From a checkpoint of a small transformer trained on Wikipedia: vocabulary 16384.
MLP neurons of a small language model. Each row is named by its layer, matrix (up: input weights; down: output weights) and neuron, and shows model dimensions 64-159. Each number is 128 + 24 x the weight over its row's rms, rounded and kept within 0 to 255. Numbers have three digits each.
Before each neuron's rows, "raises" lists the tokens whose logits its output raises most directly, leaving later layers aside.

raises: "wards", "ories", "thlete", "med", "ft"
L7.up762:145095142131171125113138126092139121181132148166117133174113126159127156126156119147116164121116160117085164127131117064089085098145141141148116113114132166140164118126160138128140136128143117168098139123142135119161113098155112086143112154086156109126083139108145120128151105142114095108
L7.down762:097108101092103079102133160152120181189111177117096147110151108143142185098112100122108121105114119094131120143125112115136180128094141112143130136130166159174142069068103113117151107146111136136145105083149148129167127129106136138146117144106123109150135120126129129153123108123107110122

raises: "eri", "eries", "ile", "-round", "ery"
L7.up1532:146130106155133064152134119106131116106123153134126130067145092119117118132171129104133144156178119110133149139133099092078095168132142176158126127089076116124105097162105121135120169142133150127123106170135121114113094143156147131132126155179134163102139126105128136146132105148138185102
L7.down1532:123095144138083113132110155142127176154126126116110157152122175129177148114098134144154152169146139123156112145116146112123111139111132113125136151131136150115141158098126134161168191159102151182093128139157099120118142173119137155157160120151104138131129124147141132132139140165118104122

raises: "ably", "able", "ag", "ger", "te"
L6.up930:103076121149118134132161092124080125156142105124113123144129089156137128141163122136123097107119172125095136128142132119096141114161125142108159149100159142148162129121106143124098120161138121100157154093131122156139115163156117134133135102170150089122105135123115132147129128141160144124
L6.down930:122100160128117123149104086118155154148152117127079165139106114106145107120088149154118173108133101141135142132132075124106120101096135149129125116142109136137109104110110127127145144148104094137143105142126133089077136138135097116108125127166113095066147124113162117111117128111087095078

raises: "ed him", "oud", "action", "ility", "es |"
L6.up1137:114105146109103124135124115107099128155107114078152119101124107161154155096096129112068152112098114138153149102101087140102111145112089145148132176149103084154086133095137139165151141126077122132144155143112122143141132171153099113103143147116122103098110102110139129134123103169132115157
L6.down1137:105137125130082111142077128155150134160135149117099150136115141111178127142137141104183111151087099136132133155173165115178116142128115079140128122134180131111084108148125169124117107130122134129082103121159134147125089111147151098116108153169121150169153107141114098145094155110156131138

raises: " his", " the first", " their", " the", " them."
L7.up502:150132135146132130141132150100128145107130119136130104118167106120107108163161096105084122154112103094158120135122120086116161103132111096102120116120151122136138145105120142112140099133101161092132127137123129088132163129146106169166185131159153110151155142119182106173080118138144148133
L7.down502:134124093119135149121128149150163099144125095141164112123147125111113141112087166071114141089137171113143107115102182140121112155131102096128130160165141119142152116146170110150119131199125136139134165106112128132122106105140170164109062147104144140118150138106100160146130110136156157174

raises: "es that", "ible", "es", "ing of", "ine"
L7.up540:158137152159121149090134107096140137125114157132105142113185139102133132164109095153088124150102143104130120150138102146103092122181138122137110153135145130144143114095109176123141125168100147138144142109128170123121154103186105132129140108154104134147104198097127161122084107130112127097
L7.down540:113105129113117131151135162164141141096157133054114128089088156157117144134139110116148131142106180142129137085109120119101100138127127126127160157070092118108105144069123085155138126091106159108078129125125123132119140095126132106138158099121153155089122086071142115119084097093086142092

raises: "ker", "alty", "k.", "k", "ke"
L7.up596:131139147136151133110132071122172134096122119134111146089093100157112115132089136134119118114138065108110103120152099108109136111088119141149148114115138141156093145117144103105140165147109129078120098138144143102157116129138118152176150153129138160106121125113184151132141146112120104143
L7.down596:153113110134114146111126113096146127129139129179069189116057141152112189144145132149148121088139123120135130130101104079152192106120197114134113118132116138151150119130097084155126102128137136193144111126113112123097154155154087146107134124114092132093097162115155117128122162116131126145

raises: "ey", "ally", "ity", "day", "ity and"
L7.up1006:104138118132164102132104154160155126081144157135108154071130113108109141158108147128114116094101123110187125104118082147119094069079095134085131127136177108127127131165119125096119085160110091176118132116132142136124132145129129140166126125167126121141118126152144184109137079138165156158
L7.down1006:149108118127147127134157110118162086128116117105125166129094164094193096119117129127159106143139125070136159089144171133128146114136110130088096132139098126134154168174120148183139098111103120135166146143109130125110134104134133159176137109166146176129155110103112137094136079181134157108

raises: "ons", "ons.", "on.", "aker", "on,"
L7.up1244:144117138158134119104094136107125135145073123104147148056153129154146150101085100109121135104144086129126139123129118076108082114160141114174079151094093081119112131122132134108150135163139083123134218152148147136090121176130105136121125147175110119141147121126119126132131085148149130132
L7.down1244:131139134114098158088104155146123149109139131103148119145120129149103106132142120106114125134086117089123147117111173106112085120128148127098112124113156113116144096110117099121173146168131142142145124132118151170129129082128121099096061125162153107108137117144107121113101109169101084172

raises: "- List of", "=", "-", "part", " foundation"
L6.up903:138145122135103116116196144118100147125123150068125109090127085140134099109134110123125160167128188183111146117132102140156124161127163133156143148134148119144086134117142081150090096141112104162111123127130145146121186133105115127103128116109114150089083147110197119150126102158134109147
L6.down903:138125108109142111123118101109126126108102114168137151098115158137159117114134127139125126143126159128137109119143131133125108134130129102094111126126132127163160141115120124114134133124116157156168097086170130131130133120132125148121157095105137110152120139167084129141112164103147120125

raises: "ray", "time", "born", "ft", "more"
L7.up206:129120122084137110137152142113104111115111153110139124082130127127113132140132132166104087174103144119170136132090119132134146131150107139140147149092133060120089125153101099122185123139155108163158137114114108097117144147100118142147132130149081131129093131130152125138121116145144148151
L7.down206:102128121164073158150065108124125101174145120138138151131097137146148151142133151139167136156123117120150157134149130116141177161081126163077106141112165092160136120157110161167136139106175164142114120119157092114104132115160104138094114110116137109176112101159110106140072114046142173141